MLP neurons of a small language model. Each row is named by its layer, matrix (up: input weights) and neuron, and shows model dimensions 0-127. Each number is 500 + 25 x the weight over its row's rms, rounded and kept within 0 to 999. Numbers have three digits each.
A block is one neuron, or neurons of one layer that tend to fire together. Before each block is what it responds to, as a language model described it from the Wikipedia text at the highest values.

The "0" right after "2" in years like 2008 or 2014, in dates, tables and prose; rarely other mid-word pieces such as "amp" and "ing".
L3.up117:506511462490465499499467528504479501502542465495527524559477492536486466448484511500471461509507474525515453453497511508493512500456450503471479542501446509513480506505520516539504488505519498560459507456484492460501511490524477507490471532507523502548505518512541523530498513490491467476495529495511493551520506491488517561524500516504487492506506529481565519496512476509518552490510
L3.up362:469481489515490495519467482544485490450490538524577509545497488499474506560486478510505465507487458543516491524493528520528526517476478514496515454472494549540543541482487486492502490482487478527471554509473508519539535523487495515507542477510538511480500536508500491526447494533475527489513485520489512494489526495493506482547498465516513449491514507515522475472519506514466485507464
L3.up398:495493479495457510522494540519473473470572506532541474520536508471489490457490501502518493485514521533502503539466510528456491512471494532501515477530427500536528566497521507511517458495562517517495516472517526483523497491513469500510498522517523495535513518496473515516529527486519469470457507516561492463456493543444461471482504503536441510526477482507534502529484500505454510530481
L3.up1479:463479494466464492514478527511498459497502503477537562500528522494480529506479471488486506528485495543527478481472466508482520519480528467519464534505497522495497521498508555542480525518555451527477527480525505509498486499494502507503490505506503518506524511478526570518498516507494516534485485529481493524556513462481543465510517493498541492466469491483485531550448481482469487444508

First or early word-piece of a surname right after a given name or initial, in lists, tables and credits, e.g. Br(adley), Th(ompson), Car(roll).
L7.up1188:494551485490519448482475489485514429504494542482489502498442536565455496522471495488480502497545510465465463505533485519485499510508478482469505448495485519498542485523488498484497492500538475487527481519514482501464504508545515486467441492531471518478524532478493526462489505528513523566492526529492480484487500519481547475465496471486527454470491514505485507483524509465497532479481

Word-piece fragments of verbs right after a subject, "who", or "to", such as ag(rees), l(ay), occ(ur), col(lect), perform(ing); also some non-verb splits like bel(ow), l(ike).
L7.up1000:543455481539560503506514504521429503491500509510457485511477513512487512475504493513495481491470501484477495475494509490475472479551500470515500522534515496511474489463475501505501521485467461469533517512507516510473530512469483460501474508495510489534460510497564530526475494465493556548485474508490487490496487467510510509506457483496535485493513501516489459507522497504511520512480

Fires on the main verb right after a sentence subject, often a pronoun in biographies, such as worked, was, became, served, began.
L5.up19:453449521474464486499537494518503507515518521544526486469488510500448501451488502463464507484491511514465476533470490527515476498526516488446496509472530474500558502516501525475488500525562482525530482516491513551519481506480486487487491508457476532503512500500471476506502553471499496500500500512498483480510476487533522503516521493497550489480488500499518500476510513469427523477530
L5.up46:496499528511511547473549491463515481496466491511516505442488493525507479483465506554527500544518510478465474494497539526493513475505494506490515492494504523482491526495443525511528531518521478483475499449550517517501503492506472468517482477503499506541515536487523511506507475471529471501503505458456489527487519511516534499544477544520479499510503486452491501494471509476500502487538
L5.up139:489481534506528494523512488480552539506495469520517488514522506550467493485513494487482537455512463459504496516442504485495428505478505530481480513496489497492518511464525505510529503527488511512575476465492501503548478453525502477460495496534447473533500511518538509517520517484507518537534500479491518505485481543459505534559476491449474512517469478481480489471505523554489483461473
L5.up478:514485523460546477498506523484510477509521554496466492538514495537522513493519503511528517537580495500531526522473507496492505510509457458506529477527501508497551489487506453505536494500514481469502504484501527527509502519477479496493497503504491529528496493488486520554477502479502509526507484495498542504478443505501533508491506545520486443505477459466479509452485495436524528523506
L5.up625:534472495528499466476497487540506541489487528508515527528504521526481468491465543513489500485505492459524506489482477495532515491464502521472511500535467498493520478460527448497558528526524461500455497503534491486537508506486537481512468528469490534504465473500522508522487488518491524483488505476516523494490519458507507472488505535517507473492520470470512451512495486506494506512444
L5.up702:534485483506453442507510481488513509480522510535533483500524473503465509499523486494514520532501492516509460471482474548484519525529494495494533503489524495500526488514526497460515476524489491547448510532488491536506485504539478507511490445496526497535491506503513498470531492496568493494507516486478453518533466473546536468517480534448513493528571475485538523518485475513495514551520
L5.up705:466506517477525511471464460500531465510495514495433494467468507481503511458458481470474471484534526474489504509505547519467527444539482461509530481537485497475514464469459526513515484507515513492450457458511518464559543515498465504472481532540485470458506528538480468466508468431504489504512469531478485515494516549511521506489522516458518525508481528514497520492475533519485479558480
L5.up816:526490504534509456479524477486527490530517487523559447505424495503542527481469517538492518477512467464440527471480475502464510493497459483491532466506530504520486483543508546490506507503504500487494534528506499498523493486526496480496462534505522488494516526479500514519528486509475492455503505531531512523484512463494502516482464467525520506524536475512475491533499512516508541536484
L5.up886:479505510519543483501485499505545512538482519497503495505463500493511456464514528498474494462493496488449517517508496498471544431508539515483528448542537502500484517456492484514519501504510460512473520500472455480571518473468495516545472542529490488469502470531478487494468506490496534469517501537481527510446520478505491492501527495518499510505493460530495541504469505490518512457528
L5.up896:497475472562465488477567478553494504479530511537503486493512462476499497500526487521479518494504517482480451502531497502511521512529532455495488477542476525467485544506479510491507489470502482485445500500517460454533521509489539489505479473476491504515469505537491534511514479450473525495502481524487514486559491498495506515479510521469469481504505473486501505493527519487547517551481
L5.up912:497464489499463463470478497454496480509526495483511501493493457543488465434475537492505464511501493517501481505468501543509528481541480475426489492549483491516551535468511474491521519521501500474482504491517488506517472499530467453506496452479536481507511545493526491471514491475497486517495482478490488479500485522508471512497516513508505518507487452504502505489532512488491547478544
L5.up1041:480502485489533538545481472507501479498523494506490514477491501503475515484504553463477483525482537513543470478471489512434518489544518518501501472457564536533466485533484494483491528507504466488467489471493482525499500525489502504489500512479490506550490518507493507536514496452497536518494491572504466490474465527556467510529529493478504475525499464499566492514475494482460521515543
L5.up1087:482500496488516489502510503550461504453500521550457531500494489518483477495547568486525479493522475512509470502455480461510467466522529506506495496507519537508513478538504485489470543497477444501510517490495467531500519476495501522488510492511500477491502511487524439480504480521504542492493563487511513504511477470505475489535469536513492492468529493484513508540522498530484496544526
L5.up1361:484534479489479477487546476474519528490523485522532486495463541529485503515497563496480493489501526486484478513496541485507512556491537496473502501501548532510517579492469556506524491547512491511491526515477497535544520511490515506477499506494509509528508458526542501493482493484514511459425465503552480511474478482545516460542519538503486477518480506471500511514485539509497476509501
L5.up1381:499506517494477471518491481500530517525505507508518530549540474486480490522490529462530437516522514487463494523546491520511484480472517504486558514491552515477492502475510491488542480513483477473490531542551476554506485529491475493504498503435541481476534490483486481470484464485484505479546531480438529507476496485499502494454490469511466491546538536535517475465515477449491501543504
L5.up1501:500479518517461503486515501494517500496507486534492516512488516566509575490489481488480516500530487464445522477481479502492473516525531485502451469525545514535476490467524463505524511492481480472493464513482444488512525513497503500504491471462479483466509507514551533522520522470469488524487471495528454470513551535539501465448487501528530510487511506493485535502494507480507482501493

Final word piece of a multi-token surname after a first name, in lists, tables and prose, such as Walk-er, Law-son, Sut-ton.
L5.up30:534523495475486485470500522528520521510522496514477462452483509547487549522528522509475498515519460474472510481515483553515494526518507486529483509511549493495525511514500482510503508503454535474501495489537511528474480533476494487496482485516465467510481477537482451506506531495506470533485486537512464527518490436495497504477531456475518456467463486507485503499503489471543517494490
L5.up45:531480503459503522521484472516495458513519496500457470520504536502509472507464494486477487511504516516496467523542446509481512533487514522479546493492531494495476518506491496502475509506515462476496475482490489511498517510464534499492479510508531500457508490488455488477528509520512488506502473527491512509460526517532494473484470519469543527498498482528484492498481517471500550509517
L5.up153:468471466488479488475450533454532495514496486491470505477461489503527515487509499497505461453539515503496551494487546453506473519503470467482512494509517508479517469477490506561497446476517505511466481503485554511475503533515488496491501494500505489544540458475505447521533493507491437495514511472466469480457487505515520494490499459488480452526457490490483494488540500515478497495497
L5.up260:535494469463514505493536466505497464480514490484490552512484516516477494474481526525544480502522487466504458465542430498501519529520471515491529490491549537505556552500478524472486514456522477521528527565496493554466544556499481487482472483516523488518500558492493493478511530513515474543473485563516491492479487467513544536468451444499497500481486539454475498476497473484491509522480
L5.up329:490564508513536492488475525472537471558507494493513494475483486531460517534489519519489539479492515505463470498542468486490559527460489511510493499466501491509489555502501523469474565556508467496476483518495509542526488526476494524472463444481485483501513481480478469513536485510477488523502539562488517477491465550492525466507502501511508496504510505495431482470513472486528491531464
L5.up404:486551489485506476500569478511526458457500511501528484516498514545512545468500460531503508480544559488444499534497526528497514473544482518476511495477495502495525484485516478514497550492472473533485503488488508497543475510513510500476446479497493477536459478542440501462448502484535524513478519535468497514501509488529526508442527552524520485496533503455463500496525471492488497481472
L5.up558:509535466527510490493520470508461464451512473546474455531519499525501516519494491516508505508496516481438494541510486482463485494475485500448558512474500490497502484517504496494456478552480496511520506517507466514538444512495515482505507485471496511527520484482501484482505492506479487524455506514504493528511462476507532454491484478496487524530545516494474490491525505487540520515483
L5.up568:493491471527501493475565475521498505494535450448504502534510502563527518544480473491524451512519522490498484476482514508534504510517484519480534498511496450442517492508499514499550514453519464540478508507509487487493538466478525575509484453545481482500477493493482482500487523442443455512469452510485457514474459503493481508499520481506513507510501527479533490470500468471462514514472
L5.up908:528485475512507474511524511498493478502522476482521535519447499528485518520500494465467470515526531490530481458494492474505482520493487514482516518493522485496558501496494530538488502478500514490527509462487502514489507520501449522495451508506477454514483519495506518462498492461509489536419464476504501538520525545472519455488514544457522506514506479540521506494486501531467509494457
L5.up1076:487500510483506462493500438505489465472470490486518502487498490548484495498492522494501472497537491517494426467519454504500509512511547453482509503512501502520531505468521493467545555469478506488466467537540526504520473511469524475497472494533503479482508482527511517513539527525533489540465465525495537520478546503504500522468484517480531514519507531454520523511524485517509527538445
L5.up1082:531521507516478532480469475494536530516529526517487488513496506528484500534503562468519535468504502471457535457529535482514491489467485463525519479470502510533503510515483505528453526478526497484482515568505495507571526558492495509461501479513550532486495534528440532469512478479508495500511472502483481484448545521517523497504474470495497489534512520546480508476506506515483531475505
L5.up1172:537553508487493495513527481474504502529566501449491509500535512525481516505526533487473485476523464479528517503509510518462502516500496543471513493523460467527516491495525503478508492488523538494490505479482500504509503500500467466521469515485494458475507492509496512498542496516486553483488474509509477486502521496504504544507491491503487501482555495524515465522492515495491522504480
L5.up1214:467515485473538488508492468464538479511498506479502480487525485549537511510480504492489485458507518463489469463480487501525496477498470480492525488551521482491544470500517461520485504497500519484479513539491499508536505546493459499478463484496462461506507461475503477500521518488533486521456509509488501517477496520514524486464491495498573499497490501495490431534462518481504493535494
L5.up1275:517495462459530458469469459496505465503515473474495535490525485486531513525504508517467563498506460475497469510500500495481484553478492521448505511488540532491519504499504493514504484548469491513490512568478472504522478482519571526491495473523517513543506520533457518483514473528509528511465516522558487499462516484481484506465492467474511495496472474532485467492488504481520472537504
L5.up1438:527495505488480516498512497497505512524510491494453496499522521503516547466491492513553492503494491460489464503513467465527510457474483489507532486531528491502502502498447493500505478455545476513525508514481463518465497508497510474480505477516488502533505463548530498472500504494517539468524494530522500534473487520496497493503510497499566481531506494509503519530505506531513499528487
L5.up1441:488543530497489506494477490517506511507510475510432460485513544512493533505484498512493496496509517460521445484514497518506501476508537471508519461521501478521473513507507482499483547469509543501513539547523529520499503470504550503489482516487561532452487485490467502503495478493503458479484472504552497532462494547512498480469476481480514486506496550490504508487482520484541497500477

The third digit of four-digit years (the decade, after 20 or 19) in dates and tables, such as 20·1·9, 19·7·0s, 20·2·3.
L5.up21:510514537517515517490517469504519495514526540477513509581492486509499504474449496566506484500462538471536453478477505535471504502510486530539499527498450504525499524539561485482497507506525487469492481476482552526536441554492450538520525483535439485460483497516536442522498505522532498480541496457523500511526484492494513533516492525497499495448485536540512519497510490543517512518477
L5.up90:470514490520502465502480541475475524559517468466505494505488512496530513485526492481516481496494513542499505487475485521444505476494495478516497522520489462444484480499515499531446475558516534492520494444522499486559464469483512580485443514539542525500449442515521502512528517486511449500494510503540504497513474512504514546534506507512484514497542532523508458508478461502455481496517
L5.up185:478565505536463495499530494533501515495481519482502528494503502492495506498548538506527493504526478476481527562530514530547543465461487501483500504493476472472487506499491476515485519447519529498541508496498491488493454485500544538508462494459488455521497482494465457475531502496513486519484490516465476534476494492497463501546500527542511476532506506506500484428447469466479517485526
L5.up196:488495536458506524497494463467512539488501515480533520507479505518474524475493458486464504503487532491491468501518508492499543548508504504489472475509487526483518531522502480490472505444548515521493499510503500503478497507545537518480497504532488491507514535505555488488569489475516430499559498482530488483510472508469489520434472484500484534516518488549503491510457447515495507495466
L5.up412:482487458525498505475486501497535482465515503521481514509474526526498534448504537492547476458493534470485501445481459521465519487486476534529515499554507476502522547465501506521526495494531485495514477449474484481523542471511466550471513503471485523515509487522507514529531487473509475493466509526510479486524511504472464536491474498510500489482515529521517472504528495495501512462549
L5.up441:486528487492556489520525532501471465537514493483494520532517504490508493512514500444463504551497512588486526486509543469555476488448512504477424525506511490536514532542497508519471490484544477479484503464472493524501531494493491505514484512469495493463501495490516490501515512457523515467511529499549481489484506496488460486522514546495485536541537509509505484502546514509502529498511
L5.up700:517490477480505478464513503526463499507526449484467552510484512524480489460498508466508484508499509462510511485525528506495491516524459555543487488510454547459477498502526466530468501465488472531522489490491470490453516457531464524502491490503458478494491479473527464474519541482497517527475468490490511524503474508568468497492495475512536510494482535514499498500537506501548502526459
L5.up800:519482517461465473468490504503491527462500512499511503532504489511554478489544522526480537508517516488500460460482520468483470485530512486481509463482493487508431463513485441510521518457519489483520443482518473546496507488506483532529474532504492520464514452517482475495541475527507512504537489525500486527408504514540462480496466457459502501537509473533483506477495513455519523490521
L5.up891:494468498460484524484464527519486483561518506472539485499446540470491513468494474522530500496501499535499501535483494478470515475508455510484511514520473481454496529494562473537511488526530516511489510513488482482497475480491507518500510514482501483513505486509530514501450485537537493512537534548508503488532451494483445479478517517514482495543537468535481482571490511509477485501500
L5.up917:493489475534513512509484523503483516501505545550469510495535466478514455515489500445465519540487489511518481482503505502468480497534501478496521501473471488503521551456462536520506521509543522473515491465505477455485464471511468516521519516489424503519463507499541537472545493542519483510463461495510514545518489462435506516518527536494496525533519494528483494488502470466504500531479
L5.up997:495502529513509467488490493479494461471564487497445490508511511501527447515523494517532498518514522441489487510454446499486522511517480520460509458516456522457515484465489512485506498463539465526490476501476534469518505516488493492482492503470501492506489499488482466543496481491477507558524516479502560520480525517470520470552520492508513499447504472506464481530521493507500515448526
L5.up1119:509485505464449502536516530539481506504503495514499454498476483549526500470507527508501519489463497512493471487487562545494459503516496491494489497548490454476543506540490506487500509459476458518519532468536505500512499513520504497490497501519456529472523493518486525538500520518486513481470482550508482512492551501493505516502490530448497476458502478456510484474498551483518513523460
L5.up1226:513501457483505482526477537535548487480473506492517520545472527507480518498509476523523526485526523532495494494495550533526480476503455468512495427521477464504488485494513514545496497525506538475514465486485505446505497501510476514501492497507495498502483449515508494510519521488531488514477486545453467516452567477500452466498478505487505535513469477554457481481504503466477521505458
L5.up1320:494462499505515507454536475526536495525561477489500529471484508534492540480478498540511470446473456503504512477521519502488514497473512481499506547543502510519487497518486452519513543485501491506485477513484464484527514486524493470492453500514505493510454535493528529487542525489501480506450523464520516478475493482514465504505498496527475511480500508530471507506489477482500483530510
L5.up1363:487432509498525471543469548507541497470486485528452488512446509477501499468485506468481521514475480523490527521489504529555545515520496530476482441506563512509491559535516539516476522521504498482533492512525487493508476485474450494478456513483516510484510504466504522513508500506519489488487510505524508479474500495522471451468484576508469522446515555501485538484510500476503471483492
L5.up1475:517500480507499529532472503477500495478480461437493467507515518582533487520466495513504452502527528510500485535500484501482521512499495476533467537493514488506500481492504505470452502472483446451491493549481492486506527515534535515502525526527506493528468499517511505514516490501457481470482469458503545511467535511497500519451440507490455487445515482493532503497537545471515531484501

Final or middle subword pieces that complete a person's surname or name split into tokens, such as Mc|Cull|ough, Good|son, Larss|on, Kidw|ell.
L3.up7:460461492490495502503488454479539511517527508489488525525505489484506482498457514499492483491490451483480551478479518474534488521549478546487485449519499515521526538497514479495488523465485518506452524539522466535479429501506525469544540493515503484545467491480484502506512537505518510559520490535496459478530512510503482478495456522478508550520496485506485475491538471490533494531483
L3.up238:503529469440479492497490456494547506502488545493503479519520502539516472489470537529515476456495498467489467512550440490542502562501513516469564482521468461518515517512505509505475502493511524450483503546519479490469539490556522521499438464532480519514468477500480534493482494519492530529496509543515455515478525539540503465466456541510480429443488456501512476542496499482504520489475
L3.up634:497496502509500492455473450529488502497512496520465530518491528467523533562467450519474471483501474467470494464532451454510462499536504490462537501505497510533486507514491521487552486499482512509511503539539492528516466454511552529517477500525492489469484477494520554472478513523505490519521510540511486518515530535485440501484477495471506476522489488496492551518544489484527494484434
L3.up1354:526516511501484473535457468518506469512535527486472509472466481518480580515476477491495437492487460463463523497533518549516510495519491506506527503522537532526521521499488466521500468447486529509451482510516499510425510477506483534470471506493493508496475490518464502497480479477496519465510517508507483537498497533530527502482488486475515483487482455510500541517534485516520486509484

The word "to" when a bare verb should follow (attempt to, in order to, asked to), plus modals like would, can, may and the "to" in "took".
L3.up210:528542480488466553466474539475496509481492499515524497506466517467525499452502472514471482503509515451502502543455506539509478484510503487509506521504518457479524489500516522496495537513464472519499508457477507506453533494505491475497536535556512555502458512488447490482488432479419496454492461458522495504503482514479492514492531462491514485525519512543455510530517515521497511449498
L3.up887:509518471506505516517509526495488540480475506466513499483493493475470502471500480479485499482515510505506498539496476522499497537565502485471498493511502485478495512497486532482523471473483507492531454464488510555528503494450511474458480511525460485447456519478509470538541469498459486474517500502472480515446489498525500496511513457485522522487490513525462493488477466477480503522488
L3.up1103:503486531485494504474504500489514519496481516490527563511472483500457526496494470507541501478483537453537503506577461495501497480523512492493468498539529540472474483472523530535532518510493502504521496464475498528485543537468459476500482506483504501508451538493500511520524484468450495474533529501519501498441528489484506467523499510471572528545499504548462493466499502472481486490479
L3.up1267:490496515466495480499530495515525502492480517472495506474486529507498515489479470532506516491510546448495495503483517522469505504493523475552530517519537493497452481517505497482463526495476511494490515497485449492549535519497467503538515556513450515505460511538516541493507476446493537487463547556509460517480540499490501490497503490495518541484536461557506477502487506502513528522519

The third digit of a four-digit year (decade position), as in 19-7-8 or 20-1-7, often after a date; also middle digits of other numbers.
L7.up378:488528471539572463504514534501497481532479507502494506518478505491508512543478513509506490462493511482463504512534514500468513517528494501565473494492477476519503484520513521472546488514509540490508506514452512496465494475531462520471494485491521491482524471545541469517480482505491482483513486492499487453454497520503497480487521491489478572525516518494494494439541508523525507497532

Word pieces inside verbs, mostly right after infinitive "to" or a modal, such as del-iver, t-urn, maint-ain, return.
L7.up494:476503489501550524532505503468480485447512541528462491448468481539502513520495498470515511500506465549534481478496534527484518510509477536510477472491526511527485507507503452521496539483535492483519488486492508506506507475508495518487474535486505485501523519533472471491498533506483529495503497536473436506532484556553496482475485488502470528508495532488520464521499482479502502513531

Final pieces of adverbs that come before a verb or participle, mostly -ly suffixes as in legally adopted, quickly found, plus also, almost, often.
L3.up515:472536488499512493536489509509490479523477474515510497533508511504503475531463504472516549536511513485450520454507518541453500465504509500500534539543515546500532503476510473522525477495461491531520516501484535494499522536483547493499525503500513552467505485506526471460495510476527463492470546516477494489486490496492501512528490490433506470494511525480543502471511522522508481547461
L3.up644:511456506519490510488483469496496493522507515518513523471506495483501486502445470488484463508473504503503500528492510467493467502515472525487508502464482512515488523512500480479495504449466484485532505503503444481518515525484460506490490453469484525507488427511563505475469490451472498467492516497473525508519492523478502473512522473521488493533550478568538463506518534504509484479488
L3.up1087:504475473521479521454468501504463551499507521478540519512496506521474468492536463486481461501509464463486482511515506524483512471500496557469475524498497550502480471484515503503499519476519539452513536503520494513522469519481531499520542499485489499513487482468501513509483474482490555467520508485466507500509529535482561512523504496479516530507500480504492458471502513521507502495466
L3.up1155:517490487434450482465480518474535463523476464498472533506539507494469502490490513499511478495548483441515522525465506490480501461495501527503496496492509512504506480463501422521509503490516506489507493556508504542508511536508529484468509498488479524501468507526523515496506491479512514532424473478454486499490505447485488513499472477448517565512527463520500440472490511468550540508534

Second subword pieces that finish a split word, strongest for "ever" in n-ever, also -ly adverbs (immediately, shortly) and verb stems (turn, neglect).
L5.up64:555472502507520508490526503479461437483475495515487507535515484529498502485531438547492521504519494490515546478489524487468511500501464479504517517530461473556496527520497530525523494491529569507469534493547508485559530525476524446491461522491452488489559497524477499484512484507514464486509517490488444555479469467507501501488478468528478489491475500543525507504517492512527505511523
L5.up289:479509460478529495465517470534515496484482489515530509473551498498485501504522510535441500557517481519479498504494518522488536475512516507510477479564525485505456480503493550514450547501481481513566479530466475482484528517482469512561462483522478492494467484498484479476507492521506485493500454503480510522492510447536476511489539484492523493498508477461490495482514520480433504494526
L5.up586:464520478517446515508515505506547533511523516521477487531536494516481545486475519493460458485497508519525534494515515490464493499502492548470490499503498509466484452463506518487509488471458470540500509483454496493526527517482505493529502526492519540511488513573488507444504527486532497515440494479496485478460515478510487529487484501468495502509531496520510501500497473514460473518515
L5.up597:506483504473497535489494490474481505555525472505548483517498504461484507478496544465518499514503514492511558483443538484488474515495494484493441507528509531538477531511509536520530513462491487526495537480525504517480515492449490492503502552488510488514540504498526499511527520437513486499499494504466487455480463481491494547487533505492469540509504536510466510483517522515541541546499
L5.up624:512482493522474544524495508483481483513531522508501520504489502522509534516458478502506479525552452526481476477559465538465474486499449509502511508509507491477442475521540503467517502501495527524545510517483472535475501527496476511502481495511532514476507486504506461490501502500488530513494474496494486510515485519487493506545542513477508497500449483499509478506514532509488538508498
L5.up680:496495512475519520448490487496449505517482507539489501491516499501505522481462528488495474525524485472455540472458493540489512476524503493468516485517537510556513495472489481521537526470483480507455538488508509519540516462467490526496465493477490474496515479505503478528503529488506549510517462539461478548483461504527479501510502545511504460478505496493526507516478519454502493537513
L5.up802:485493452546454495536482495527500474513468470513478499485465506524478510497435506558479529473459485440495472512504487500544468543469478496493500507519492583463467485460504497455510538506455478544559459526461510480466515478507453483513503470501507464501494503540518480494527524449495511510505506491454531527522550509471478545518528511499480495516535511530487502448496495505520523482528
L5.up871:487497481537480503486472535508474519502485480488475497520487527460486487438478494505502467502534482495490476533468460503512481498479469512478483497486527533522461486511484456505513534470535479503528528532480447516490515482485519497486521540511539501538507461557523497482452478499503481489517472469524516461496478506476510503476531434546495523510488482484541492443501480489509490549497
L5.up883:518483498514462513513481515455534466533526549531509478458508455525456487476502490557450475504521486514538515501502457496497467512510490515454485487501451489520471487502558499524533544556517503470520492497458500533496529507530504491489470539506523495498487528468499498480532516541472519473514439510519484524472464527466494491520497544532449488503498514502514532504520496467481455537529
L5.up1065:485416506496488494493515495483534494465519525506511484476493525494454482519477482527525483468499518515509503519532524507494517495505489472441475515508510454512469494479508465462483523534494510474485542472501470483506501496492484468474506466497491463507479515520475459451506468503543502479458511497516503476501526489488466491495497488490488451539523499482535485496502496548497528506529
L5.up1229:488504494529532536501511480479528513504552491517507483508489533501508526493500520499511506522511497534495505458487492521493514501507463513445506540463484555477458513496477451456513506531483496437493492510506497507481479510481480517441504512498507454499507535483474476515533518492521532501532525528534477509483449517522524502555521515518548482525504504545490488505479488487492502510515
L5.up1367:465475519533522502532435501465495489514507486476478481535501511522501484459483476456526494501522536532479496429454517494496492489496508521469489480525555511460547489533517520487485479497479474463502527482465491544536522502529499509471483495476551539524520512510511544487456504460475524484486561551497461515499525508512495501552548475528508502512489487511536540482483522472457482508513
L5.up1393:454430512486515494466501534509475518488487523491525521522535497520468492457487463503468510499518434485510468537518507513513541525535494483459498492496494570508488431507503538488524489519515529531489496518474531519537506512496485525481491510465484469466511532508528456499480505484477538474506510490490534529507491475515477477536499482526526504547512540500522510436491499490486510498502
L5.up1418:523512532533454499487471506487514532518515497525535521481498562498506485447473489497496462489475465502484501497503491535516501498513476498537500517492485528459484518490504516514502519510511476506488497494488459449506531501532506482541468471511514453484480519503506472481533456529510484526505449499483495476501501519544524505513513510534507538481497473468529486473481464491496492534535
L5.up1424:518481534491483489486541539509505440478521446499527484503451514486466496443483511528475465537538495509547456513483527550479498521516461521476456504533522562462483511487487481505495489506515497541492470487462509485518493512466492524527502518474502546496491463466523513508499475514543502500489492468422493537503547491499539543493508525536510506464527517496492491518496557537518509500481
L5.up1491:448480508511494551517487491501468446503523520496491477507511476528535456510490502492501512505510501509492497483497462498459515476508481515481515516515507476510509441494528468522514530476519445452513503523524499486520477486499477485537501460494522519550485454540537463538508517472534551529505539528466476499483465520506499475513524481502498480507499501475533500505458489479470526504529